python train.py --num_key_value_heads=1 --head_dim=64 --intermediate_size=640 --hidden_act="silu" --rope_fraction=1.0 --tie_word_embeddings=false --parallel_block=false --init="normal" --init_std_up=0.102 --learning_rate=0.0159 --decay_fraction=1.0 --decay_shape="pow" --doc_mask=true --train_tokens=287300000
MLP neurons of a small language model. Each row is named by its layer, matrix (up: input weights) and neuron, and shows model dimensions 0-127. Each number is 128 + 24 x the weight over its row's rms, rounded and kept within 0 to 255. Numbers have three digits each.
After each neuron's rows, "fires on" lists the tokens most often at its 100 highest values on Wikipedia text that the model never trained on.

L6.up49:136163134102166090120124101119126143139095143129111171092117151144128100137119144146136109104130120123150152147081113115134136120127136104171127141106099145142152112113117132128136077136142139141127129104175124088112125138116115103157171137153126122133121075105123175098119106105148151113122123113119120116118132131158096102141116062138109114123148086126131134162148180093147152096120
fires on: ", ", "sur", "un", "li", "r", "Li"

L10.up359:081104069099161113130101113123123152137141147162150173150066123128124130122082135160142085117138079127084145123146112113107092114173159119113154091160146135140139126152155100131120112156097149151123120190123140116111135133102152138106092118118119108140119134102150109141098115095098097166152115128094125142125145119123109155134128138119133124138097095114170093119137102101091154086090
fires on: "| ", "1 ", "2 ", "fl", "cap", "c"

L8.up144:138078166145141111144161126090139152109145127118158174097108089127144127153135164093078128114111115129133180116135128142134121112091128121107105106076130133135159130121157175123188134135155182134124124147080104141145126115071121131105149090132144178111128141169075113127076150134100106128128090134084115137124161153122100158151160138143127098125141119146115141090138121099120115113141
fires on: "ers", " ", "str", "port", "t", "."

L8.up467:146121126105143157176126134115133153125076144100144135151119136141110138169097117086115145121092106133137124106128135127131106104093135110134117146164167164172108120139134096104114138147146134075121089146141092132132161105106188124083167131172165125085121137159135114112133130138083146101134092167099119128112133159134119122156139144145138114149099110142111108142062130137188100143130
fires on: "ac", "as", "ag", "cas", "ic", "et"

L3.up182:120090093156120117155099090106115161151141158131128166114101114145132154089133129118121138088152094083108150140101160087109122124096140124159085109138124128142138145083134099115124098161158085079097110123115122137104156145114106136095105096136147126127123146145141120151114145136124116133149165123127075119090169100152123110143203122129118124129117131116133124103129101106074143129115
fires on: "p", "at", "c", "| ", "az", "pp"

L10.up46:119144124108115149104104137168107116145124103154093134123185105096106144105113118095109137116073123099112148135117161116127102174094113135140124127133076141120092111142137161158113138144150164126121099117146131134126123147134173136128135107162147126147168079148133092119107094138092098120156153139082145160172102109107104086133095093113142108088120129133137090102101077113122056131162
fires on: "l", "m", ") ", "gr", "Gr"

L7.up623:108159139173143149140161134200161112123137148154122134115133115136076125131121117146142130110171129130105104177165070104088144139131154154140187142111142066135120119135131116087119154153119131163073134132095145112152098088110156109115155117126122121157120130142099152142131168087134132080109128125132138150114185169133108175108139104158159130159144120121164130176087142124113135120141
fires on: "ac", "as", "ah", "es", "ed", "ip"

L6.up90:137154141098150174085106117104144120136131094128129151123151106153129124100109101122114145116162135145127138117135110155147135095127145097151153149092186127146128090132161143122104174143127118127160164135152149145096176123126155185159158136131099164185169095123122122141151162123134176127117131125119112110131175128131092100123135139125111104108137126147132098123164163134127137135094
fires on: "the ", "and ", "would ", "was ", "om", "°"

L11.up541:138157117096138117131114174151150156077065136128126140137108138129136155097127098177117086103129120079173161133175124108082161119119120139146149138097117133120128156157150168135091146114077109141090095174143149139115117174099117145110166175109109114113104137129138149133115115090133106097109122105111127152153124144139122152113167111133102152133078128143093110128097116142132168110164
fires on: "B", "201", "200", "str", "198", "202"

L8.up423:129184117107120125118126163119060151136139160145097151146107121138125200113108118110086159145165090144116142150125115148143111131138140125109145079141084132127107139137096152106109145105124154095089111158129164147133157121125084130161115133078139169127117131143107112134146157104095134101105146142094108157136075104112133124116156101105133131097148066140124157121101102126107115148140
fires on: "p", "imp", "br", "mp", "it", "fe"

L6.up111:162106135085093131145102083122118197121071131113138097137078140114103122126094121115109149144151148082097134101170147102132164126106099103163121110116138156135130104089122111124126134121150130125156154114096097151101134118134085148127109144144110127085142102097122100147100162148134112117150128145107140115113122140137100074170130166118172119175128125117123114148176116138094155108122
fires on: "A ", "at ", "a ", "the ", "ed ", ", "

L8.up234:120134139139143120116063161098140111142106124110099122122139159096111115149125091132125129178107160139166104139097143162130114106058149165148137117129133109124138149143139138141141107142102134129134139112114098154114116111098109173136122108098123110131093125081139154141119152133139144088133141138118137104156112142155148165146138134160150150130135080085160149078156111099099169117148
fires on: "| ", "kn", "of ", "bl", "non"

L7.up63:142152141112151117131118107129150123117114181130100144080146101121124123087164144114121165143114115129148142156102121154160090139131165076116156130089138144126151096132144153123151075076132142122156090127129091147160131129157126140139196123139133141147160103136103131130114121102104126105125140132147065140102115123113106157105132128140184152112135133146121114116136105124164156160131
fires on: "a", "o", "u", "no", "Ta"

L9.up511:098103145094191132121118136109127129172159120099145094158171120121139177133125164102135145107118125106159127196133129152116119120112167137109161111133129135144153120159123110149152101124125124124129126130124151109128182161152107154118109130098115152136099108087159136120090140149119117086114098151112135135092147115150165158133130110096090141172104095146128149120117101157116194100136
fires on: "we", "197", "spe", ".", "=", "-"

L4.up321:072157093088134108129098147149152108155112122134114141100073097067130135117086110114107171127102128128135159113137119126133123182167161110114079159083177144169133119158148142120102106131170133144147155159100121147160149117141141152117141130080100144144124113126114126106122149162113146081110178154124145098109093139149120128153182163119119110118120126131125137136098107134118102098127
fires on: "per", "former ", "general ", ".", "now ", "el"

L3.up247:134158089063102098148129146058106106134096113140142151049124126120146148117166126137164132114124109114132111137149116115129156106149123175106139133125191123115102150079164137116127108128111110135145121138133117131064128093125138106171136143139117142189131155125121172118080131145108118145124115149132132166153124110110135095151105120106156081158142123125135111134180148118127133096128
fires on: "of ", "em", "- ", "St", "t"

L7.up161:108122099108164132137113153159161112153121123147135078128143133139166126075090136126136117127154122130104110175095116126107145159093182142104115134136134139124103101087120120086135096136107138153124152107151070130148134141096108160104138146132136167192109105102125133101127143152130143102150181125132136147144126122082116171148143140149078126081149080142137143148071120165134137130119
fires on: "| ", "by"

L6.up80:152176140135163116094156116145133118116120133137137122163141117111146143133134132116155173137125120122128133140136148138148118129115118202147129113137148148145102104120168147097146193117118148091116102080114137140139117133131084134142154099089132132126109198092090099095105154121115151106111143096118138076133178086128085155129140117121130085126141126137163150114071140120145098141142
fires on: "and ", "–", "or ", "of ", "et"

L9.up23:149098149116158108118145129124149133137155133127125146123151081128126169151126106103143101111162116143134115099091122143109180093133107111144131135105124122147131132122108093141189091119141163151098155124173153082121110155138134172100148146131107124113100115093117142121137126153125102132120096130142136171137128137139082172153175151110136152130095127153131150127114188143122111146114
fires on: "T", "===", "V", "& ", "1 "

L6.up298:119159118081084085141133098146161144163105117131132110109151120101113107156168131131125124095116151057157156128107103178105136105122084107100116171087128117193135128169138129187122138149126083160087114151119145145112090156117144149136099143109167138121137112152103161127127131100122129119155140161149101153151093091131131136122177155102129116133126130153144154139126151157145094110130
fires on: "by ", "\". ", ".\" ", "- "

L10.up466:120144133100185097147109136135133136154107140097124108113195127140084126060129146098152124147117138128129128091175092134139144141109139109114107130102141120133116139106120132118167121114118135149115149145119105088145103133088103164128140175126178164107080127105149109154128105150156094101169101143142148130141125118171129135136191157142130128090132150100109136125129140141078075134170
fires on: "| ", "of ", ".", "at ", "-", "1 "

L4.up138:102094199138127133149135095114112123101143159129119173117151102154131151132129118126161149134101119096131126107096104126146164108092132137101070133110159098125152130097135123112112142151156135114130168141108140145080152146141101115148157126166145130122121169117146142131136122054152114130128177109115101153125174123110121130122123170101068140134170120089136127138117158081127122120125
fires on: "'", "t", "as", "e", "qu", "us"

L11.up561:192101146141128116115164117138147129159157134152096143131160112150081126094128124113133165148117155135097132168138076133144139145114070130109131117092126104134148154109133092157133160139141114156161143128083124109070091095141142131115112088147147147111147147146178110131131118094161106151148119144113130137130167131111149158103115090128138188147108113098120116136121146145104145168131
fires on: "qu", "202", "co", "Qu", "199", "ro"

L4.up384:117110162142161125111144113140114152138155135142092130081126161101115142129105079120106129116146099135115106146169102127141125134148128148113141127091170165139109145131117135117176085098078174129132148105135123123141119104106151121140152122139138122155105120130148135063128080093063138075145108105118133150120141128145089132131089131139152152145099146101128120144119153165155139112140
fires on: "ac", "u", "ar", "ah", "s", "pl"

L8.up228:093126141132146138145137108097102094165106151116152141134120106132143125137081076101082120104131093129140107080147143075152118114121161114163128104108121124167103089132140101116169137126115122153108113110141119144098128124125128176166157059184144159151115142143099134111135162167131096115114130163090118143128120122111130136129126157136129125132094111162153102147066154120105096109147
fires on: "t", "or", "et", "ic", "oc", "i"

L7.up129:126152116072109094127128114165110110122112155152137154140089086144132117109140146108138135138136122106150141141149114128169085124078147091116134133122077106139090137133105117116120100158155125117104092132152149131184128159131153126138126133125117164139120131122124086113083139121098141091125126111139155144151125110096095157174102121155134128156123152145113133177094140126136076152133
fires on: "ass", "al", "| ", "res", "s", "j"

L11.up355:133177132141112139163125091156109166123120137118076128106174149143155162078149090134090142132138108129158105145108113107126120103144112144169092135143092098113140121129142150133132140110140122133178135129183096144137128136089167110123190094100114139126147138109119108114111146146095093133162181147138128087112095103114120115120101133145137168152110118130180110095156112148110122112134
fires on: "t", "in ", ", ", "on ", "and "

L3.up263:110124121145125120120134171134096087137198155102119098146170111140113096105113136128138136127093119142103178109110092098108116084124140119140140119193138109131098135154127113136094146133084127087100133120098136158105114166142155143174160111128129116138096179107127113142126120142152159142120128162131130106129140142084129118168092111163091112130143132111158112190125108136097121172114
fires on: "av", "k", "oph", "g", "c"

L11.up525:136126164126140102098123118079157157153135189158125161117132135165086157123118178124103101105133126121175139142109117121122103118190079097149125125130095110114121140124171116108085094168133141150100106149128118124118163112164127135128169134142134166133107134128136167113127103143150118103151148096121154108181113120110145124132121108109136071154088119143128099158115152128114134125109
fires on: "V", "Em", "M", "C", "T", "Col"

L8.up55:098112119134138137128128094102153120134126118109133101153143137132144138093124152102063135138134171121155120130122146103137140105083163138121143125123096150098131122117155118067137098109139169122137133124146136133150109093147165112148121077084156132110117117172143139142171148184141103072111133098129145118085131146119090137144150105139143130129080138104135114160139136136148114176174
fires on: "."

L3.up369:093133140154119113135148144154130156088134124136126133148154133147142092148168129110146185139128143113116098143147108125115112152159121131165089143136109131097151116144114137114092102129091154120109137117134097127129137165126122117142112074116152116143152107115107117131056090151111097133084116141181153100152147134101142146133154163153097103141117091153115097136105138118131168101126
fires on: "tor", "man", "an", "Alex"

L9.up280:128087150105124157121132115111142092116144128160146161144130123108125117134118184150157142152120176149158125144147116132114130105087173079116100101110125145125088154125147114139110097151134141138103102103142126120137112103127143132127152121107152120093101106097062109111108105110115119094108128092142116072111116102091148112125148130078094145176133109106103111097132130102111099155117
fires on: "| ", "due ", "what ", "\"", "/ ", "able "

L11.up214:097142113118136095132074138127127105126100151159130089153117125160121090095129118129136140128131123141107174110122122139123107095151115097096097110144137108126095116111180164138145166133148109139130128117150098146109126137106167159121147137116121131164160133089122124126117163108184111124152127131102144165126098140123108117134125125159139115130136137136100174108157132135133092107179
fires on: "and ", "on ", "& ", "lear ", "ow"

L11.up117:105104101138144101128116131117096151148107135139081092143126118096131130079140106084087120124130117144139136106112125078155131103130181156107153141126139148165160097109145155127132120115132157138128177166153124148097116059136128111151121074103138173157123125139101151146111162133143139151118122093095099109079105134091115102121114126159085093119112141166111136136133110123150112122146
fires on: ".", ", ", ". "

L6.up200:106132131091080130130063131127130104120126124137167064105169104098109143126136082069150070126132125104147112140130136120135130146146129138150127121131144117151126116141140106153124130146164155120113125135168140142131146137154119154096153144124158116169125147148129140111120189107114148124093135157121142085145149153164170162141157163129116153158102124128115145153064116142185098129159
fires on: "of ", "(", "it ", "flo", "by "

L9.up495:143115122154133117098155132133190122101114162111096106168133142090115144153132134143140152113104144125111135155105158138124078142145132139131088140129128116145086152158177163139149121147116110131142133108132111132124109088110163144148143093110108112092092162082141122131136144123117138137145103145169143139104142134111109145106108121113116137131108107081115148144092109081168131179114
fires on: "of ", "–", "ing ", "so"

L3.up175:118132114117132101140108097148148126153126122115135144121117104148099164101135085134122142128074125093131169155146131148099090127163099107119128105105111139140116086117131114152074134153111066097129142139129152148118171127154134166128141129142160162098103148111108134107146145111089140118101118106108129150098143092144150137088105108082131138107171136173178158139083091159125122147133
fires on: "\n\n", ". ", "- ", "\". ", ": "

L10.up522:126155126097144145175107133114106131155126146133120128101129135126102153127138084127133133178154162087106146114114134090117121064075126126110104157149121119088151139130155132123125124117160140170146133139086103127115102094150140151119144139168107156181204163149085105127118139129101169130101139149149125095117122107168159105138145138103135120147175116103148102118188110151167140130118
fires on: "t", "M", "- ", "to ", "fr", "T"

L4.up526:117154133093156127115118108129135116125103149164121127160104159151117114134068108124150148138130111137122140158107115136146178154109140123150113131129113099163118152126133126104116110091171157167174095137128140161125155121133151140111134154121118147135147138132093102112148129183150162108159152095102148116132132132131137105169118127155130165163118138109107113167119117140127103154164
fires on: "and ", "”", "em", "am", "\" ", "="

L6.up415:128146127118129113117130128134160111122156147170141109144151124138124144107140158123089145131103133176173109135086110116176125134097150089109093111154138122157170144134139113165122120130151088146135134165125103098107145133127121110118149138149178086151170132127138133103112126073121101166124127097167112189134114100098121127076132125102181173146119120061113136134139110143148134136138
fires on: "o", "u", "co", "Co"

L4.up297:093120137139104163108144120142106141169123118145154118131138139170117081106131120121152084152094150087159136100163108148147140134124106118094133088149122136159113132124168138125097088127117112114139174117121112145108116131177106084093110095143178138134157127123121143129082172108178150121148123139146102102155139135145099083149196112167126152130125140108126081151156138138089122094152
fires on: "| ", "; ", "L "

L7.up193:138173166115146107166080118115161124126110120108103114130144148167123129120090125131131141137144132112127117084146130094175129084159143176177142160147146159119139126136130122127153159138099126126179125131138149173099121123113075133162115116107118147164122138081118117127138121109134106137090107137173171131174097139140114088119123111082097122159082126165147113149124136127155122175088
fires on: "and ", "/ ", "| ", "; ", "k "

L8.up79:091137132173178127145119184136133154145160160128099130120113108119143141160119108155133162135164093144116140120119114176121125089154134134180110141132147121113154123148126118148107123138102144147144123117174074060136201131126110116086124115123135131140118090091145123153098134171114142110110109131138119163111117133137140133155094179167106081141132117124124099112143157140111096135137
fires on: "ed", "ing", "ated", "ous", "ation"

L8.up69:126144109127121130136147141099145114078168093096125126106146090138157108161097146141154092163109100124157155119163075141135095125128132136119118103134077114152104161162142121121115165145085136111114147078139121170142142103136145124081107166130151108163112129071117110151111130099137118140121128118171120112102163126138116108158154146145154151119133096129150152157068112125142133151105
fires on: "h", "ion", "k", "an", "th", "g"

L7.up48:117119128135061098118093114138167112114142097114125115134148104152102106136136104145142114116106130089091109140118123107130114136140110058121126161103152150102142144077130128127120145096103155153131133142091158094085121139133198131166143071131169152140116172136132114111101153121185141141131123172142127173116133145141147141116112060136121130165093119136107120128122133130131107129122
fires on: "enti", "ti", "qu", "Qu", "ro", "Los "

L4.up337:116143096089118101110152117135097108146111139121124115182106112107118158094161142183126155136124139096126114107133114127109124110081175127149137115144152085125080119082144133094166139149097094106172120174108097102138123098104148160144116122108116125121130118140113127141121113154111109084181143137130140169154119136097217066117137148100097126148133098135163130127157143119111117128105
fires on: "| ", "ore ", "; ", "os "

L4.up141:124109104115181160100110137131145109140091125113152127155133125152127134121172172126124116094167121132113157166082109090139149066172146138108137133119143094154125127133140133076137099090068114142120130134118147095180120125118175157102110102150102157156121140122154103133140136121133129134155097134119149104098144119141131083103103138132100142091144096166100147119139169105093162124092
fires on: "c", "re", "tem", "og", "erg", "arch"

L4.up132:109114114092140078098118108148097106127138124144100128120115096119121143118147081118157100144119111103149133101162141133134070107140110152134148110104133151181135128163118129185152108136150109135129139145144131178145133136132145128137115142186139158106155156075110124141104101131084102112166115165130165169147083109141104130140067196093163121131114123105123123125117106125130118116107
fires on: "int", "cap", "v", "m", "l", "tradi"

L8.up303:087100124129131109115164108109131126210093161119151130128153093176126115105107158144116132129139163155116109153145129119137132110116115171180128083104128135143141127109169091132125126098151144145155108142159119146094130103136135099124169165096124117126092190095128119133140104148122116104150114103124114128127100098120107123093118125110127151195132088143153124082098118164095097095144
fires on: "and ", "g", ", ", "e ", "s "

L3.up221:151141135140120138107100090152110153161120084168154093146108116127121119132166088180105116156125123089160134114122124132125078092138157129156102122126123169150118122158146156109128123103096114129125120123136086148111080148121126139123128114119134109082102150151083167123114118127139158130098105135131133146122098138134147135149177159143172134169098127087156183162140139131106069134138
fires on: "of ", "by ", "ed ", "u", "-"

L8.up421:137123162069143138124147122158128128098123078167121137111118143123137140108116114118107141148103107117127115122091076108102167110100135117102095088122109125126119137183122130073145165120142135109090127156130139124086140115093123181177099095139097133085128122125141129090191148133149134112140144172106110138122097106098153082108152142142170150175098127149106105132133095131145097130170
fires on: "p", "mp"

L6.up409:124120143118139100132145140135156136116160059128145141110150134107106142141151078084144162150122152081181130133134138133122128079116121164111114133135151126105120101114149194136142130158123120116134133129129105134131146141181107105114131086131148116125100113132118110130092146116092124119120151172159129054140125146183122126130142149109085154121115137188146158137068114120111166128185
fires on: "tor", "of ", "an", "ar"

L3.up308:141086121103111140124140135142111147119129127157095130137129138194114126111127122139122114166098135115092084127130111108149160132136135147095140055126102128148109116172122133121129101146150134094133130123124129135113092121159161135102075144122105115130157136119122152109092136127124103124111095122156095082127164194121094119132106121107100109143117126148161102095116086152101177136140
fires on: ", ", "| ", "; ", ". "

L4.up536:133122123145128121121130153141127142114101131129128143092148156101164098153125108166143086136112153147112135153111143092196158109136100106132142108125125090129127115160126126169106140076130183100109107136170148107141122157179137119132101140087126134116129113158109162150119166137093135149158120142130144141127141077158137074111132134118089119128085141121139125144116188146072098175138
fires on: "s", "it", "'", "y", "g", "as"

L9.up1:116129131133169083128131109120116126098152082117107118119110153089113151128119167115123127141117112118108116127096120105133181126142125080137097135111154121108166125116112135137145110127118133078105149130142149130136199148107118148159138109166144118128108142131139106138098131168193163138120163161119132174118144113109103119093170154088117145148158162124157111142134140151128112115148
fires on: "com", "sub", "out", "sch", "trans", "During "

L6.up67:117124129133111109096162114136137115142147143166167133144131116159197124161101132164116164159125132111159113141102143139149132078133140150112111122147161119118140145133129142105113138121181123091088134143132098108083099101119141161125110155144107126085135144109122121096126136140142127132132125166139116123140162090163161112081102119124120087159123154101125094111150095147155100149132
fires on: ", ", "and ", "em", "av", "as ", "ap"

L6.up59:148139108102142156135082129157149138129107161158165150160141145109078135135147152116115112131171128113167130152181092098124126126129158160150136112128128134118115126125125139137135118120123152115150139140135155103134127132165127140147143101100123104145150106125187145171127102117144128137081093107113137156147073116151130133105120121101143111048141127130153124123155125201135122146119
fires on: "| ", "j", "á", "as", "ri"

L7.up379:144139178140109150143068152077136135111174113163148160177094079140122137182132119106112171150127135129140147128142097124134125103095142111138110135173096155124081174151146128152131175101106139086154118113154121117143141146126079161134129137107112118118141105114109134127123136101186126112131159090146140095143156122157102117110122141146128116158151120120120144136166132090071148114105
fires on: "| ", "az"

L11.up56:161160118107161153129118168138124137158124083180121145148147127137142166133131089104152110148095119166159144113144131073127091124112095119150102117129206127126143121104105118127109132136147134105132160100098103146145093094129136171155156162087118116148067179107147116129163145148135140125127106105135156138139149102118102152110152186094113097103124107114145135157097138113123162133115
fires on: "it", "| ", "Con", ".", "|"

L11.up310:122114160115129094119163065091138153174103166134104127120155167112117076130117136091143111143091135121162125146182151122183145163153122170171152129117114140123091130165149110118118155122123184120124105148091093132130110164170130181115131126139119138138088127194121161130151138152135161134140137156109130153148096149132139112156135112121137138160138143143120149146092150137117113125119
fires on: "G", "g", "s", "c", "L"

L7.up151:125121137118148152100140104158118138096130116139138124160150112125107099108143134106099147116102124162124079128162103153151152156122148088147147116104138134127106141152099152098131144127103136094137145148156121114184074126132162134119133117119177106114134149126179138131108121121138145068096126130161135203143121090135099111121117120076148093123149104140137096130061130116134163112172
fires on: "ir", "al", "ar", "that ", "e", "ah"

L8.up473:134075121134142105151132130137137132144085132144126122131130130104138149084108167117148157098145135130153048154127121164098093126097105069138151159147162102109153092135119103114136088109077159150100138111130081154136077127130133125090133135096178147163127123100114115115141148135103103107158171103131150128139104119170115116164130124162106149105130116154139113142121136149113103130124
fires on: "| ", "\n", "– ", "-", ": "

L7.up449:087074098149098128149136131107124173154085166117131114158165150134129127130130103127148147123132134089155115137089120112085135126126143127142160144118159105162123137099152122156152143153121125159121123133125156126122159117100117095103086110111129126121113124096089178137189084126161163121168080083129144155097123138152152120147165122126109088071162121166118096139104091123137105106146
fires on: "% ", ".", "tor", "Par"

L7.up526:104158124102112152087103119122130126170082120118156118145136107139118182121100171133188149160123152139165121095112126138156086108111112172179139105117131146102134114137128128139121126152144096130147173125137126114153145118158091087073177138107176169131123124109130116132113113103107136090129127147125137126130100091133125084138117121135109150185103098146127124137129119111164135127082
fires on: "| ", "M", "; ", "|", "en "

L7.up73:120126095140106081128143082108126129147093164182108092118130115146153120101127134135117126131122134134123126136100084125128123117113116091129115111129118129126131078126146098140171098077149148136131145143172102133117114139106151141147151129100138123086154150123083067131135114121132106122168127159085141145090126094173151077084111120150114104165124151142132088124151125152112115122118
fires on: "and ", ", ", "on ", "with ", "or "

L10.up270:130106080137141105125113140126148106128102122110154116135172124070125135120142109118130094130134117136137164086153134100135094117108169101145111146103162165135159120100098099135117109128108174114142174138123138133172109100100120126128112097108145173132126157077081134142135113129180142137143119131142158089147101124117113127161118154159110125106120124108086102143187172108145127084088
fires on: "Con", ".", "Women", "Men", "P", "Th"

L11.up219:112130116111142157117128147107113122142159099124119087142128111117091136101083114112148081095125152118123127122124101147155142082150095155202112115132153098158109176136151157127107143145079099163151144114114136152130158138138095150116155082109116133156129135126173090137137115140090154125095096072113114113122155114092149112102126142104151143143128139108119164143141100114165095086189
fires on: "to ", "of ", "by ", "ap", "ash"

L3.up437:149120126119173095138098097111152105152105151130121094158130127118141128121111085131118164124099101077137106072089135122108135107122130124130115104139083159151068088106166066119111098128138141114130119139167096115128126126102112142143115112159130115094175178155140164116141142128140140127145108168148121158121123111116164175159159082155094107169133114118149134117127130099099123097136
fires on: "rec", "inc", "-", "of ", "ly ", "It "

L10.up130:095154152104157102114139115160145139107148149102127087156115151094137128108140140122128149148136159117128103166140130113168150109114130107132089154115096112089153150104163163120077139112152123159130116131166146108127148162128105120091164098143116183115078177125156122150128117112084147114119134107160125138158142091107132095156122124119133154164124129168092111111144083098117103185131
fires on: "re", "s", "5", "ass"

L6.up337:112079139152130127109123090137105160121118120135103136142120151129111149121145108151146137165110102112096121064128117119102145093111115130145140127120138163142082166138181119120112097112171148098083121156080100147109124082125119132120098112089103120099176101069148088129170140119150154120111099081127106116104121086156139099126111112137094095157156160123108114155129118146139107126100
fires on: "and ", ", ", "met", "ft ", "ed ", "."

L7.up212:136148122140172139128101166088149124160079199068136173138110145148139120101130172147130131138174153123116124143132118136082091120092140099137087152118153123130138126156133135148174158132112166120132100102194145131154159138118146148101141124119137141142075110109115121118111153123103072146138158142166103160098152109132129127146165133138113107157143131143164132101121117131117090149089
fires on: "ed", "5 ", "5", "ated", "ful", "6 "

L11.up580:148142103129174123093106101091142130112093137092132157099088122110121162096179158150087137136120103104139117109146128132062086139113114137087119117125115119120120184159149146120117127094127058138107093159095104101130134118131147159119113144125123112098142140121153139151094154115153132119119105133151153105124104134098133153092131100143148149103107128149167131119089157141130161165115
fires on: "197", "198", "196", "200", "201"

L9.up45:126168093113122195114120121097158131147121153102145113136125104123166155101114115117132108153147111157180139131070072157128110123120136124127147144082143119118066139134135126152120129157092158125157071140104128140121155115121174114076091118120132131167121158108122131108174125081150150117068108137124131127104128180128150132144152111140103119120107136133145117101144167141125153138136
fires on: " ", "An", "200", "om", "196", "Ch"

L4.up459:127138141124128191116109109157163130129126113133159152120144165145128117111127106160091150102131137115131073131132151116118126111121135101098144105103124127116137158120165113097103137107136104121187162159106163127126118109088164128138122143069136122136151152144147123131132129137146102137162140118131108101180112075134130118136112113140119107131144148132150121116150130168167123128122
fires on: "and ", "°", "od", "CA", "from ", "d"

L8.up517:129090117149155140116111106096119153128109134134141139132097134173106137115162119125131141143133146109153106115107106151120170112128121101129113125129123167182136128151145105133115101139140160141170147095145109103104174125143104145138143129163137154145120099149077159130129123166154126110110118125163143129132095125179112093150135060123125111155143127149072096111107129164187103142141
fires on: "V", "Ex", "M", "dev"

L9.up333:126098113133141141110134119134162113141117138151122126143129135133135147089105102105134155146112097129156133084098126116161125144102127118149150138125152109091110108101167129156136089167124136054139087143098080140136125105113157152146139105119116164120064121131178063109148100113117120101143124121118100105154144132100127161159194141124150098112127136138120109169119120138128101129117
fires on: " ", ",", "An", "r", "a ", "ous"

L9.up294:099173121128163121111134121108152137157126122112145086094116139140094122140158125119095133113174122109175184159137149124148153149128153145085180167106144156115128142147123109111121092111119122069099109111131105130145131158151135106130129103167170061107126097108140168175142168081121138141125115136132101120141123173143129104161154117143181098110136128137117159155128154142106168124122
fires on: "r", "a ", "17", "un", "h"

L9.up584:114153165128119077155115135126128160115141132157155148117177104094105102156155130136156120119128105098148143161082124172123110146166120092108150084160108154168107144118120139153132111115131141123122155111112121125140118111096095216098137130100128140097156125120159168141128105132115219151158124135123159163130124163124156084142143166141186110118147146126140119158140132158122088117105
fires on: "E", "F", "H", "D"

L7.up158:130122103128149135118161089127147134114099080108119144128101113143119171091115124126105144149118129088139116132132139132114114122107128133125123117105102116159133135145092138144112112058109144169091140106124108089107171161122123148122139147134147177098111100057139122135092154122120104115076138104105135161107128112126096158126147104087084121131201071137108122107098111178101110139114
fires on: "| ", "\"", "191", "spir"

L7.up218:147113144099124151122149135158082158220127106147164123122144141059082137133139104141129121145137081157115093118152100123114127134116152113100139104145158110121153147110121132124149103139111125112108116079174108110132091144165117094098178173166155154145141139139161164159087127152131151112147140124130126140146136105161141099138150134152139098109141129149123079111103104113121132142147
fires on: "I", "| ", "V ", "US ", ": ", "ur"